From a checkpoint of a small transformer trained on Wikipedia.
Size: 10 layers, width 320, MLP 1280 SwiGLU, 25.5M parameters.
MLP neurons of a small language model. Each row is named by its layer, matrix (gate and up: input weights) and neuron, and shows model dimensions 96-191. Each number is 500 + 25 x the weight over its row's rms, rounded and kept within 0 to 999. Numbers have three digits each. A neuron's up and down rows have the sign that makes its largest values positive.
After each neuron's rows, "fires after" lists the tokens most often just before its 100 highest values on Wikipedia text that the model never trained on. A number after a token or word is its count.

L7.gate458:589499515492475512443539509473485493478516502501476515483533500522534504495514501510512515482464555479511482487469500494472514491506496495498513473493462507500480507518534481543503456525474468474497492490536465493497502506541499486523494471489491517560510540498470513506501528516546475508
L7.up458:520517499550539517481511513481491497492465519505506494498500505538518502537523447483506559455502462504510515531495484447507482520485500541517482548531533482521453448473481508522549500486513538491515528483488553484514501467524482472489456554499482483557526490513463488504485558495510493507
fires after: ". " 26, "\n" 16, "5 " 4, "2" 4

L3.gate1211:470531489515507463491512475502535508502455511514451506494518508479528469470509496514512501562521487482468522486484522525513526478504544528544482502508535506495527524469471507493446496506493513484460513475496504521550486524463486469467438521488511478526503541460515496522494486528480492537
L3.up1211:529564491509493529463489516446482485489483525533519493467460456562483503507480471514487453483501520507521506522503534526518526505489521500494481495474545493554545493506473493528512511503484480479501513514499489510492508504494515535514519536496500468538500549508540498534477510561504488524
fires after: "|" 42, "\n" 8, "|---|---|---|---|---|---|---|---|---|" 5, "Synonyms" 5

L6.gate335:527506471483469498503506462487496489487446505478532507505482494517527487511530514468500483479481542516502510522461522492509521490483539542508483431511493558555509488475529470537503504473489509505509487528516501495490512518530520461492479494486471478451505472536492462537467510490466498518
L6.up335:517467465483474503488544509488492485493485486499529476513497506479505511531508460486474442530535496521468545528519478535479516476513497483479506461542542508498474458508541492486512504472551506488497461483516516497515481470488522514463519506499493465451462507473490490510525495512512533520
fires after: "\n\n" 41, "==" 8, "E" 4, "| " 4, " " 4

L3.gate1054:476501522464486527470508501469498472472462515478499480496510519508499507507475516514477496507512511531496493462514477499463533477540540532453514492483504459505504511567469490509509504443489453518499521487508485459514467496538506495501451481461498514508498467504465485453515472453463488475
L3.up1054:484478508552518483462509498502506544494452548548512520530506542459511525517529457545513477444502530469550475483495494511466460482502472531493524452498474453470506475450488505536528500495494499507482542512454464471460507523504510512520482520516487535455477521477468490522475474520538523461
fires after: "9" 16, "8" 14, "3" 13, "0" 11, "6" 9

L3.gate653:523510484506507482500508466491542496516486515483460495473487502482496472529456503521504527530467527442520482511464523473495482500509474518522504485488507486500483558480477493510499453525504476519510463527479527498463506478511465488530471497496473459530503498498448524493487515522470514462
L3.up653:509467508527546457482528453522480467514465484540458525504505459518497523470473531431526484505454508489489507488514509469509466486463474499513513502477472537549476541493536478520488457485514523537506483530503514509462517493499498500494475469470468499492490527495521503501484479506496508483
fires after: "and " 21, "He " 18, "who " 6, "It " 5, "She " 5

L3.gate342:507433526514531477480494475457513476540501500542538565536525551539465513506466514503428535505524493517517481473523512515474448493515485472513502486510504496477468485485495515493460510532533542527481514495462486516512500471497489499510521463547509521497489520479495511502508495530493521511
L3.up342:514493500515481520478495495480502481499454532472522465491520504523460502527518526506490541463496530515534473524517473470504496505498469498519521486477509523495475512476535513500475524509518515502535545472502473534506476490524480489485517473526470504492502540502444485526494510523506497493
fires after: "\n\n" 36, ". " 30, "\n" 8, "help " 6

L3.gate935:509521445500517504532476492497507494484453544524505493499500524450469529514510498491462474480497520442465504481517500528469505465480521480482501520526488476521538506527481471492533449495507527485512508500548492500474555463476524450521535532554515523518471515482511523499484535511519489500
L3.up935:517450507498464504531495547501439506449496542533457501478483478513522489486452526485474482487515502492478514496473494461462520504497488511457533500471499495519470526513508522480479477439483524525504516497526448498477520512540489554447467509505482457500486524458468531509522509536492477500
fires after: ", " 67

L7.gate85:498496479513498507478496504494531501436447508537529516505517493478469512473524490456452536511471486508551485528551514495492510507479544507526470486489526502489508469500477493509514466459472499521481461508493510472487487481492447469499537515493496483493485548513460507498483493526527456481
L7.up85:487523485488502460483499502550503523551488470495503500501487502408494496512499488451543488480523501497515464485521508522502481509532527498482518513496499510510501480559489497528504508536505470564502513537459525475564489444517482487486503546473511476494497504501515521513474489529491507503
fires after: "3" 21, "2" 12, "5" 12, "4" 11, "1" 4, "g" 4

L3.gate1199:500484520525500521508505524502482500478510552497485522471494494491441483550530478493483512522494487536505517519480470506503487514430532473538474483477511494510459516500514514510493497566516528479524527528494533472541558551506533500488521521480498532476500522533474509511469548515550523497
L3.up1199:503466509520477481514501510504492504522500524473498484435481477533506475500493509472512525540497472533428478526553518492468525519533505452536455462516464552490477500519497512519504527509532525480492458473493498499535513519484507488508512500497475531517470507510555532519507489506476512500
fires after: "| " 74, "the " 9

L7.gate1152:490483532541476565525472539471496487519508486487436489492522503516487523461536468525535479485494480485493489474500491526481481511471491477497523528488484439508459464527506471461482485492453533519464532558483475473506476490486502488516453471566464515514469522513475483530446509500506488499
L7.up1152:521488474522477493500490536510478501523475470469531497535457505537497521440447489487517486482481524457455475500513516490485484519520477513518525515530521474516534519538506507512539490463499518482519489509533511503488521485495493464468516441519494502519495545534477575499456468512487496485
fires after: "| " 46, "201" 5, "University " 5

L3.gate1105:542457481513481504555513533504499473536473469488527501490475515487509485522466458505490495460462491468497578476484494437500497558502480534539491529455554504522496476489559470486481519509476486480485490520536529529460498472486534507492487500476516530525492544474488429487517502473525519475
L3.up1105:478487503515507486488511482480507473499504458496440496469515529509510509492490503481476497505515471471536524450485489464469533539507461559509496514496528541545490559589451458473520536498493476517482506466541485546451511506449483502454497491516478484548518521510546507489489506518504500444
fires after: ", " 38, "that " 12, "where " 8, "and " 7, "but " 4

L7.gate131:491490532470466482532517477468517453452507540520470513469502482466539473528493508530487483494486516501510479508488467487496521518473506561472513535460524497480491525518483535544473489491528477490493494509474510467492476482500463501474527498520498501474478463472523507512515473485511459527
L7.up131:496461473496512527491530500461501476512534535487536502515489528523496458506482498502485501561489494499529511451493559526536484495493515497547460540466548517497466521548489504488515508535511498531517465525522550446527441519519509489458453558531449498539486484487493503482459525499504505478
fires after: "| " 30, "\n" 14, "2 " 10, ", " 5, "2" 4

L6.gate271:519509497505514538507521447517475502509475514450461503513518493496521532531491476559499544485518538508504433521510493500496507495506473552475419508505462518512494487503496494527566513548488485478510488488503456507528531466494507472524493533526511485496544451568423544489522543519513509490
L6.up271:467492488474536466496534450444495481475523512520534544462553478527436515443558513527518493495509518510498513505510526493517514521503484479507522503495535532495513475542467507529495460475493496500495526515515523462494535481516457483498455498544535456485494503507534485487479524499488522485
fires after: ". " 25, "\n\n" 24, "\n" 5, ", " 5, "On " 5, "\". " 4

L3.gate288:490450543512487501490526451489506536463527488486497483521505484470528500560490554477498482539523471501505512523508515504485494489490499465479495490457482464560524520503488479508485503476500507526507509484516518494473514448520473481476488459505506506528523549527498462502504486441477515521
L3.up288:470503465482497533472548521519490497544514518506495495534510492514506506490483503458539510491482515494501521493509483504487540513488491501568510485463487496510495465524513484506524491516509508488457461517510449493499494512547487486500464483515466506518494521453488465501490516537461510474
fires after: "|" 75, "\n" 4

L6.gate1038:511486552503473492510478512491437490493485495498485501493512515482497502484463505468493500540516528527523478526486519486484504527510537532492499464495502470497496523514457510491452484520498545455525496489481511514533493480485563485465485519511494485511500512513539512514500535520493505511
L6.up1038:502472527518509485442550478529508474515507486497493475443508513502459540469557506511513476492529472518545456535539506511508498505515480467483535512497483470471520480519497482536474523453514485484514494456449485496478499532536472528530539500538502512444482462489519519495493507495508476507
fires after: ", " 55, "United " 6, "New " 5, "of " 4

L3.gate1268:549526528513497490455519501488518489532511526478487527524497535496540480533486540492495496535502463491503523495485493480526516476498535491505487524465532505517436488526525471505509512527511531504517466540515446501478521487515506542513537506540481450505491545473498489508522542502505529488
L3.up1268:531484488492526499500471514474481506510503495465505521508491455500471470501516528509518525471488503487487450489520513543459492503564491467507494510479489463491505545492460471552510493505511494503489484486497463474489519512550534489498463542518475527439484462479479527429490481480517505542
fires after: ", " 75

L7.gate418:523467516518519522500536542466511510455544500535475458474480514433461494477493520541442498506521479479505528494501527524478457517491480507475484534446533497511507507519468473538516488506515500481475521516518523486515476514525528534497537493502504492504483511486520486540491513433487451522
L7.up418:531482486477526520516492520490559511502485483481508475507513505500490505487459477492512511489491482513473459536519498470560508487550500505550496498486520469531493468516496542517482527471510497552533498532497501528464493478506478485519439459511489518495500513482506504466461467481503509485
fires after: "′" 18, "| " 16, "°" 10, "N " 10, "," 7, "-" 6

L3.gate971:495507489522515478488544489478520479480515545485487515513521487487472483513452499496532514521449457505490467523509487472467480483488477444450492458482487468504518518478473471466465493496508514492509527518509498500495521482533508525512518497531532488518520483478500504471501489462448527482
L3.up971:511490509509540499460542491519512501516504474496503516507510495517522475453464468500534495460541451492502510482486488485464505528516518530500481451515486498483514506520519463498459532486459506467470495537503464475490513512508477493496577514528546538489466515482473500500461519526493514502
fires after: "| " 52

L3.gate1275:500478485540525475452484523511513531486455500496465521504468503422511470486549539514503497474511536458539502506508499496467512562510493523521514476492522549482480481513513494483484519509509515489511549455480503505472533519444515535521509520496493437528535472507511484515521516474531520484
L3.up1275:505521482536485519527487464500544527548544468466525516468504459496492487488499529518506512501561486460484505486494524481461486486523503493523486524549514462481496511479426485498532502511427461416490493475470541508526512525544507498482517471472461495500498495522502492477493494483467487483
fires after: "| " 43, ". " 20, "the " 9, "The " 4, ": " 4, "for " 4

L3.gate552:515502524528532489460533498428444512474509527474471462427543543528522553504541508494476504504515511498469495442502499475520486500478494512516496499492459471522512527525494442496506491471492521552528468482466458517438504513513466521499515524486496507449482458497496489503505489526473501450
L3.up552:481475485505508497501549533485492516520479504506484523534531508503475522505541507532495505446497517482463497479495501499506482536491508472463452540518524530541464535536484485483490560514517516467487473493513534491453464488461535546481489517545492506502512507509498445483544483503458484517
fires after: "=" 38, "is " 22, "was " 13

L3.gate565:499501487470483472450519537489525457518530527508506506490503502505494520482523532520507560487476475532516497472517490508464523494497535529487504562475522504519517509498494528542513507528528533533488507487523512492475487539510518475500486505497514519496530481457475465494537499565529521466
L3.up565:501481470520512492510459474513504496478493493520495527491582521557469505487497512455497507477476504455473502483461495496525482506488489538487511510507521498493507499525511518466542486475532492516499486485483490487493516522492503482485539497504506486539468543508485536532558525459562524528
fires after: ", " 73, "and " 13, "(" 7

L3.gate1206:491458543499477484494498462515456474518463513505557500501489475496503477499502494530501464533501457511504481504510512477498502546494513497530522501519501472544509501489500484514512484509493536497522506474458480507508525514481481503545471537510549471511517520512549507472482539531496565513
L3.up1206:519477475499534487522486489439506498454545509485506504459512512534473473510540480489501521511488519530475524466479484537510494474502529528522524506486549473509516496498476510499545504530490514552505509512515543517494502477491503465500537474484526509473492494487529525500510512460508485478
fires after: "| " 42, "\n  " 4, ">" 4

L3.gate1254:518502508449466508517454485473482511493509520479491491545530508496528503515504484474473544507482438528490466503469482470491496500499454524470466507499542510497467495525503485497483515507483491509512511526501490498495477501454490494498510499476516536529529517489521450496497516459504509461
L3.up1254:532525507466473468471487517474501513472463521498536500478557488526479540482505459522450479513504430483504474500556548490465528487508515504503536481541527472517491513493476496496532511441485540466538509504508533474472450508464535516519524461499527514483508500464503528500495536519504527487
fires after: "==" 56, "===" 20, "=" 8

L3.gate999:529487486484525518474500494464484454517483494537507476510533535496518496549466496511459537465468539512482506503508530509491476476470490499490460465488497488514491492467524534483514508527499502530531474509516489465491493486470474480472477505487529562478527501517478551583538472536526499505
L3.up999:524535518538565486529508504498466464499521487517507531517498477489494478525488505494497493475488506508518497467515497467446512521538488560540529508491530446497523446485499515497514539553499491504513485492515528535550550534521509474545455526424488484518488511478514497450524510479495498487
fires after: "and " 38, ". " 24, "\n\n" 7, ", " 5, "(" 5

L7.gate188:506486514499521520484551510488466495471513494497529468494537516518539497489490487530498542460476476459502451550467529477484500509512466525507463547455525520461454508549472475520488512526516448505467497525525506484525525530505476542476531490488531527540465545461512531493460500486492479527
L7.up188:486464458559521506450504499553527508527469516498500480466503509498521519459484516504483485491501474493489525509525441526487486524458488476504482504508503486487520522457544514521513527531534481480489497505468475486485496532505484487531504449530501530492489495496540468483487488505543516539
fires after: "1" 17, "3" 13, "25" 11, "0" 6, "2" 6, "5" 4

L3.gate601:502545453507489517511525505481504532498515446478476455448493514512447521468490540511515481472522495488494488535511458549480491479501510512469487458489472481477490500496478509499479508496486463507506521498495515485509496459498517486503488478583488480492502445495471491484543568525474520529
L3.up601:473526493511522500474500509503480475552500481527495477504499501524483501523446495503510474504508480509501527549521497480501497498515544469483500497543523520533495499519485518527548439484530554539500483510535514502536444494503472483487483481507501548516526542482482512526481545523472534501
fires after: "|" 41, "E" 12, "W" 4, "\n\n" 4, "| " 4

L3.gate1124:524445495498466531527502494514538552493547532475518527520469491475485503476470539495515514464489485519506518492459498518519479490449489489499515522530507504483478472484510529531499440497470497467511553506502494472483556507500458520463526492515514540508518490493491514513471451485521559487
L3.up1124:495470532477504490513503502450532497525520550476522506484515503563481509489477493501483515474540507505495462454568533490496458478495499481536499503522526483549512485506478474525465477460519479541496541474537490509510513496523494527500504492542533510496525469513494529469484501488510517490
fires after: ", " 77

L3.gate1203:492504489482503496531514479491502501535504519493501498481519514470489512472523498465484502497484499568502489525501512475478533470527454511524514501481503547494502483474506488485494495489462469502508498456502474478538504465480474529524542505545512466493512512477477518488522526488499529503
L3.up1203:504535486492496505521486525480480484509473490514509505481477488486477486492505497538479509479530474473524486516471481549443546506509481519500463512504483533487494503480507536517461499431510526504493517510547486466516494498526533499526477467446457536462520512536494509523495444507492469484
fires after: "===" 30, "==" 24, "In " 8, "====" 4

L3.gate555:484468512492471525485529505486526464512485526504466505474495511485495519539494510514510547552496486516527501506464488495474482489470515491459479467474514503493431494489489510516478516500471512502484515523496466474508530537498453518507531469529467530468484537519483484509499486523496542505
L3.up555:491513524477500499473516498450506516473476494475490457520489504532462470533508462481473531501492494487509526519516500483527508532496545476494521456509489512456475469487486549537493490526479476502473490506545498467485505518467460507514542482532521478471543462522535491505527505517515516490
fires after: ", " 41, ". " 14, "| " 8, "e " 7

L3.gate9:481478492510519514496490498563470472537524507464472494481548509470495483516514502462521520519529554521523513479498492473505485469490547512524512540488497459444522536514502534501557474496453515427528502490486504485447466507520517512497541513540509467462530479523496508508492492496527490539
L3.up9:495458483488452461511506511502482507520548524554487512470501464507521464497472540516528511502503538470519488510480467474532478484456525450559467490479495472445485532508497535511494498520469504466470489481514491489500516506501498505497499486498522466530484437540466498489519457500479525494
fires after: ". " 20, "and " 13, "of " 9, ", " 8, "to " 5, "The " 4

L3.gate797:489558471461470532483505527501491452484522485464511525510513518513506498534476555506505502527500465504491481491457517477493488536465459485500506489567520476543506515501503521487438470482440511508509511538502508534533487444490468506492477461490499523483516528456519501517461531489493464492
L3.up797:462488469516518517501523450519486522505499545531493492453542501463531510493498546540470539519481524485490516455493475511522480453495524512505480533511487447506474499475472504541509542483474522485547518530483485513523441483501555467449491517535541462518462444508532506500520477511466511476
fires after: "| " 49, "2" 9, "UTC" 8, "1" 4

L3.gate188:456499481486514516492487559470521481519493478486485501469509468491488527509540499452509512533490480521469483489520501504542488494493532480474450497525457512522499519521447532477505514522511517526502479484503484499502474511487506500528493533490476457460525543476498487494519508512504477498
L3.up188:472469490545552519516537508496469489488540470515526500494546547493472521462474448473484528491475461490498519508484515515513506502486489472521570487506540546527542521473505511525510507523471500464547552466489478532530486547499495544501481493474481490519542506452465535506525492487497504544
fires after: ", " 17, "https" 14, "Synonyms" 9, "Genus" 5, "- " 5, "• " 5

L7.gate1183:493471546440482489531471498464516519448481535477519496452511525531515491538491472542469538519553512533465491509490478532532518506468552495509503537499523501481486527522508499476488484485491469519533539522500470517497511479486505478515487527509480516528497478466532485489504482517537524533
L7.up1183:530499530503519470540497479495504512523484535499500513538483500496537501519504481534529494513491523503482433518493490517514475482474461531508433479488488528455504475477484531488489506499511509531498484477491516469453457494474495483491510521510532494482507450476492526474490472479496534452
fires after: "was " 20, "as " 19, "As " 16, "is " 9

L6.gate954:501504525491471495499463470442530465481512466498519499510444490512466479448556505479515507509492514526478514516476536513493479507490529508489484488472481448500495520496431529510523469475490492521531474509516480530545496513505470481512487531469494533491488486491495498495528495530506493446
L6.up954:479477538487480509510508517473525551452480480434441479530503529523492532518528509499536488501540487451573462513523514488503522457497513486494529506527487505504491518503528511488491470490535471482519500493472484498524505464492509508494540507464500555527485451482503554472534524537522493528
fires after: ", " 29, "United " 10, "), " 8, "also " 4

L7.gate303:491534480504472542517519528537490516479499489501485512504532526503540492468505526535498515476466517522523496527460479497486541510491528526544499500497494511572473547511501489527460520514495512481482513511458522490486487484507495494499477507472457496528449477487494497459465515513513480525
L7.up303:487491486472500527499544526531499469512497509477495518533492486503499461464521515489513511470506519491509454488561501477538485498511504503479466472521474514512499471496459524541556532473536503522530522492499500489489473474475474452557497450478471480546501539513494499489490503461446514531
fires after: "3" 23, "4" 14, "2" 11, "5" 10, "1" 6, "| " 4

L3.gate154:529501512491479553510443490518499449473449461526466530528506522535481544545517526452490501524525515479456466506494478458452521488492469455522495515488514472510507488497519489542543538504516487490506534503508501492525519466461484474504478510446486532477485479492483490526480514468494476526
L3.up154:481503483459514458492521502471535507532508508547485488463480509520516469517485466522475554477457526475512511453494482553545526499517471523463436521436472456508527506518512501512521510510521521478491496480502491544461514531500531469459495535485479530491514472489489488514490457516485475529
fires after: ". " 18, "was " 16, "is " 11, ", " 7, "as " 5

L7.gate638:514470536496504509461544494493474491462523501495457520479540507541476458453484477542499498534472520515508461477517543533502511490514459514513477489507503470536457484528461535466497465522480494523503507538499497485501472541511518548534542478480465479486497514478496491466532519506491467484
L7.up638:548518489498510502490520464491512504497483494519542467514497508528484491491474488469487514508490478457464514491537499531523547530512488492483478501497515469477448497482522478492504507515453513511477515538531452508457552485474492492492501495542494537490501505474506523525472491531490525474
fires after: "| " 59, "–" 25, "." 7

L6.gate800:521495496509548555512499486459527477491453508487509484461437521490465510495527500494490517508487469484498502519505505499489532527495477515471494469445471499491490492533488539492453472499513498496519540475469486503520502441479482476555475505500525546492494470492541483485496503490454525506
L6.up800:462500497490519508494503525492514502529506496479530549467519457471549503539474524452555480474503487532551532504502538528481503514491486494492516463502485546510458531475512513463499526487457493518492525525478526497530479504521466511503472493535470476522517499547517494532462479487504533495
fires after: "–" 26, "to " 16, "and " 10

L6.gate865:491502484493495516513531526503503514496498474534479520491536517512484514482525491545467486493474528534480477479473502510475495486453481477511508477530491492539463496513463491494495537502519498530460481466519482530483505497535496526513541541499476500538455475503522551464462492549483504538
L6.up865:504450454498515473522512505489498544512492522525447507490462554558503502524499479483460483474502520470531504502471478488546500451489449499490483460508553537547528487483500457528460494513503530478471517504525455515481545512498541480539488451485513492495490570547497479497506517543483513534
fires after: ", " 22, "(" 21, "in " 19, "In " 11

L3.gate111:505498450506506515472488483499529496492508488507460504538537545547493544519505523515518519489493505538549433475529493494486516514495499461482457492496508484514463464493487446543471462496544469508473531564489479547482512498489560504478449495506480512489458484558493541500540510516516525512
L3.up111:498497515503543467499484541522506501492527564498501554492515487493532493490486529505538490502474472518438512532450557498488494494474506460473487528529523500491486472539494474507495504501537523520504491509453470503501528565541492523514501503496508465521501489479480532504521430498486518511
fires after: ", " 59

L6.gate1192:530492491470509487500485480484490488495502494475521519521535457477514519472475486516538526511496544479524541491470505499502485514476536506480475507530478488481524461534485525460489479498508463501469505491532525491526497483517488417522539493545480460530506493505469510485502486561511514535
L6.up1192:495486492470519461481517438512523488514492526499496514494513458519539526485514483522551504482505537477520485484482506545505503517497488487494468512505535500424454481510510492470508458488446488537485491489543510522508527509488495485492527505513446535521500510489531520486527461518522512496
fires after: ". " 25, ", " 23, "\n\n" 8, "that " 4, "\n" 4

L7.gate242:535487505487474479564475509512512478508471503508492502498492477505484505490527515549495513469513474510479498494493493528475522500479545517508537546534484501510473481477509513496478502504554508508491495501538518512469487509528506520515516495551503488528534529548511520499477464522482530499
L7.up242:534477471543474497495491511471507451537474526518485496521520505490516494509499501506538479504499463488510549529499511490498488496490506511480486534567533519503487488517482530535473519445542525475509528480497522489508472474478500490532511515555507485542493485522528480486502498508475504508
fires after: "In " 24, "in " 13, "(" 6, "October " 5, "January " 4

L3.gate1219:502538526514489470506512466519498525523503524489493520505477483456552452475520519473492466514478490495477530484529532489531450507482495519524492503483436460517455491529491507525477461505515558485525469481483551494465475506522492554439528497490493475489531507453507503520469524492503523454
L3.up1219:493518509517475502503477498511498469541473488485511503524490466490515473506499490465538480500493474462523489516473490499460496511532495500520552494492473566457520500486525525503542546481530465449483470478505525512510474501540531519501508482452448450471506523480480513530472477545488472505
fires after: ". " 27, "the " 17, "\n\n" 15, "The " 6, "\n" 5

L7.gate1007:489517503447505503548535491472501487499510513494538499457517507475498487506493508515534507503494465518497473497473479503511519489498483486531503473434506473495460525473493449472518502519521503504486509544516519477456446476533463491485499515501489479521474520508437501516469480493492484514
L7.up1007:470489502524505487456491500483480520470504485485537519514451530477549478529477519533518510507502464524508542478511510512457506468521543467469500442495486489523485523540487487505556524516475494458458478515533530493472496507462513497511480481462482503495487500535505454473498503516529549483
fires after: "| " 24, "3" 17, "2" 12, "4" 10, "5" 8, "1" 5

L7.gate862:474479477517540509476509491463549532506505520510486497499514487510500527471492478503493529469450493479513499503511481456503527532471491507526488486477500508521509549479475489488502495460518533471513445543501516529499543501506490529533484523518475506494525525467502501536460497505464518514
L7.up862:508489516489517479453535490477496514476469535485507491520514480490513527551520432508501528472474534476529471525546476480542486496454468536536486467460512512537497500505471489469468476487534510499541475506508524523510483507479539492514496519513487521479513536491485513539475531491489511523
fires after: "|" 56, "." 9, ")" 6

L3.gate249:520491490469493473489528471496483551500505519502443478464512498504501530466524533465492493507492490515513510510484543482514490494479478535492534450513493438471516465482530501480502472489507498486522511505498490469491512517509521541492500544534493535520470505499485487522506555487525499503
L3.up249:532505518505493501480492519521487486513530527484484474495478484481483502477520471451448480481448495453477455524476482460514502503510490491465529522540499528514502475497443472474454524498528505481524513555519487537501503529517538482503472506452517463480525506509504509545557538466507526496
fires after: "| " 37, "E" 13, "- " 7, "W" 5, "is " 5

L3.gate807:494511544494524503448471502509496442470484522496492523503507459514505492491469485488479537492492492484485492486488490471489444493508504491479482469486459521503521443539505511461517440506469480489518481498498522473484532507494497456514511519536494464480527488490446519514494486502507500496
L3.up807:492484471478477491497535486588476502479538514493473479477539489520495510493457507486515484549511504522522503497529510495517500522490467534463524559452516501500499471529527544493547527463514499491492451508505501485522519497487464463479474458496501497509501456523519503499500510519490533514
fires after: "and " 41, ", " 20, "that " 7, "which " 4

L7.gate1153:505516555482544527522543477494534528489474517485458547468513494488533505523509489512502550522500526512499493504442524476489486499459512525506495490491479485499512498543504484530487513504539456519520522511506535486530495462526495471473511514499466517510493479483474532508544520519449458520
L7.up1153:469483527551502490549551521504513476520468511498488537515482448512525504486488472550520511517472493508466497489530460478480474488545498468492515493515510511493524506493458506541467435521465502491513499506527493463491534461454473496480534488455460499485476497534548498508502455471495545473
fires after: "| " 34, "- " 14, "," 4

L3.gate623:491531456521506511498504485476548553518529502509536520473490496529459490526506496479493545504439497529477546495503479479468529479441486492518484540522486528517536540523477478491529511480509534543517530493522478512490488491511488489486536473548525493528472486548527516508542505505482517532
L3.up623:467516461529499501500508522513526504500484495453531482454541462511473533516480485526498504503488479522473495501474498448533471461465494507508559475469468536538515478544514513466519517502506454511470517493524492460518517517488524488497543491504457509516506510520506472519521481528510494519
fires after: ", " 20, "). " 11, "- " 11, ". " 11, "7" 4, "that " 4

L3.gate1118:497528496475540531518465525480525488488496530465526494465499472557472458479517463501466520510535487484523507507503510458497558500481486482491542448537515540465468484503475500459506462503473512484471521500488479454513535517520521474571523527485515465449525528491503515519526498479542494540
L3.up1118:475512467499516481485505516488521527494530529503477506460533493516485502493543537522516500530490501528511515470490544519496472464466554495489469467537506438477500501482506467498485458488532501484527501500512450523509501488518520508518521460502500497486502512527521465466504482502492495445
fires after: ", " 96

L6.gate533:493492526527485449482478517483518458494496510476550533538488493479492478533535493511510468495543484517484506502512533444473511449529506486501526492488500501533458496487503479503506494504480518481492501464480483476481455476511490518515520532489481525486485463543494512479495493496538504525
L6.up533:531496475496510494499553507479484456507527472501500530462498485459535507450515500514507472492480495478530515535471534482501453511506451507496516500456532486486474525504485467480512511535480490542493472515504495447510447529522520473515426500519460530499474516486483520536507451531517532466
fires after: "The " 44, "the " 31

L7.gate79:531535486469464443441495467502520490481462519479510513453488447535513511489466473523518486524545467492535482491542521501546469495479489492512496500463501518491486544473445487499469540479442493480483512537478494514521544473502496502507512458467483503439481538521532514506506526480510487488
L7.up79:515514488473496469469492462518538482513485487473483485506474490513495423494479570498506473440489493530496524521499529508517499455522489507499497488487526455491513517484471492513505505499505470499511548512462475531499497488488539497497521452478478493526485491505499535498544473486514516496
fires after: "rig" 26, "- " 25, "h" 11, "Mc" 10

L3.gate228:519511496467471498494471481477518504499485521453531546472479495534470452526512501460542575491507482469464501502506527487529492524515502475515476547467478498516516514524489511535541508537519533506475499489541515532530532448467528509517520531519473546500493519534501503506551476526491492504
L3.up228:455519512516523473496545542494487526463560488479519537477470510528497515479550516487553510511515528483509492493480521517500538488476492495495494479460520496493471488493507513504523518448537521461505561501505512493483511502511515525510528475515510478498490522484542500501510505492495520494
fires after: ", " 64, ". " 4

L3.gate704:465461461519473473475484535519485534525546479454473507499498506498532498496506515510473525517488498486499500528454498468494526485475492505509518535500465472531465550503486497540485465506463482500509553536482477515474491530555506483507486496472517484539507508472452517468474539525531487520
L3.up704:523532506496468520476475493492498465506473500523522544526535469494486493496498489538514519429508485544496516451511487508469483494511503510520530477531493522538472488493500509496519472501515488525496576517521521477493467515516542524517503501501512479494487530505512496486512513473455495511
fires after: "such " 20, ", " 19, "% " 11, "/ " 9

L3.gate391:506497465538561470513518515502546468461479539540514530478534496497520511479513484535479488506483495510533494527511502471529475529474519484487492476548484463471514495549467540529493508474480493472453477531497469488508478458481513510512476450508515517491545484467486491501493488483481531495
L3.up391:443524464473508492526490472540522487551478519526523507499538493502492475503499491494477516471545515487491501499507509520540530478562513520486541503515437500483486480480487498465480500470477512522456493501475476465502508484499500455517494493517494521478481462503477522496499496501484582463
fires after: "." 37, "| " 10, "===" 9, ":" 7, ")." 4

L3.gate1265:510490496437516489506479476469499504507499527520518522472485514498523546483471499547526516494463459474528520503470479470502527502511527480508491484510488493486517500498508490475499472467511485488516500469468512467499546494502520501511484525467520440523544512479508491450475522467470566479
L3.up1265:503528499472490485503520496492471494518508514509522539492486518514499481501523499485531488513508494508539520518484504497531480531449488495462490512466503517503500461481501522494565489496520490520495501471469515504518457536489529491557521468508444517474476505514469466466575473492486523450
fires after: "|" 52, ")" 8, "=" 5

L7.gate830:500473482525434552519493485508519475453506448484479517504477459491491516520512497502497494483502495475507552487463491482519532488489499504517527478528507536536492509485520461451473466499480515507487506495507531498493493528509494464491487476484472497514496535504519442520476485500499517516
L7.up830:550495476480490492480498542460543512540496468521493521483487470494551493488514491507458515474527493491512516492454528502529479507518462463514518537496519465483505505523465514501526502513522513536506528470497454516511489532500494539498531506501515526498502531505548546480460556507498506514
fires after: "| " 26, "is " 11, "played " 8, "was " 4, "as " 4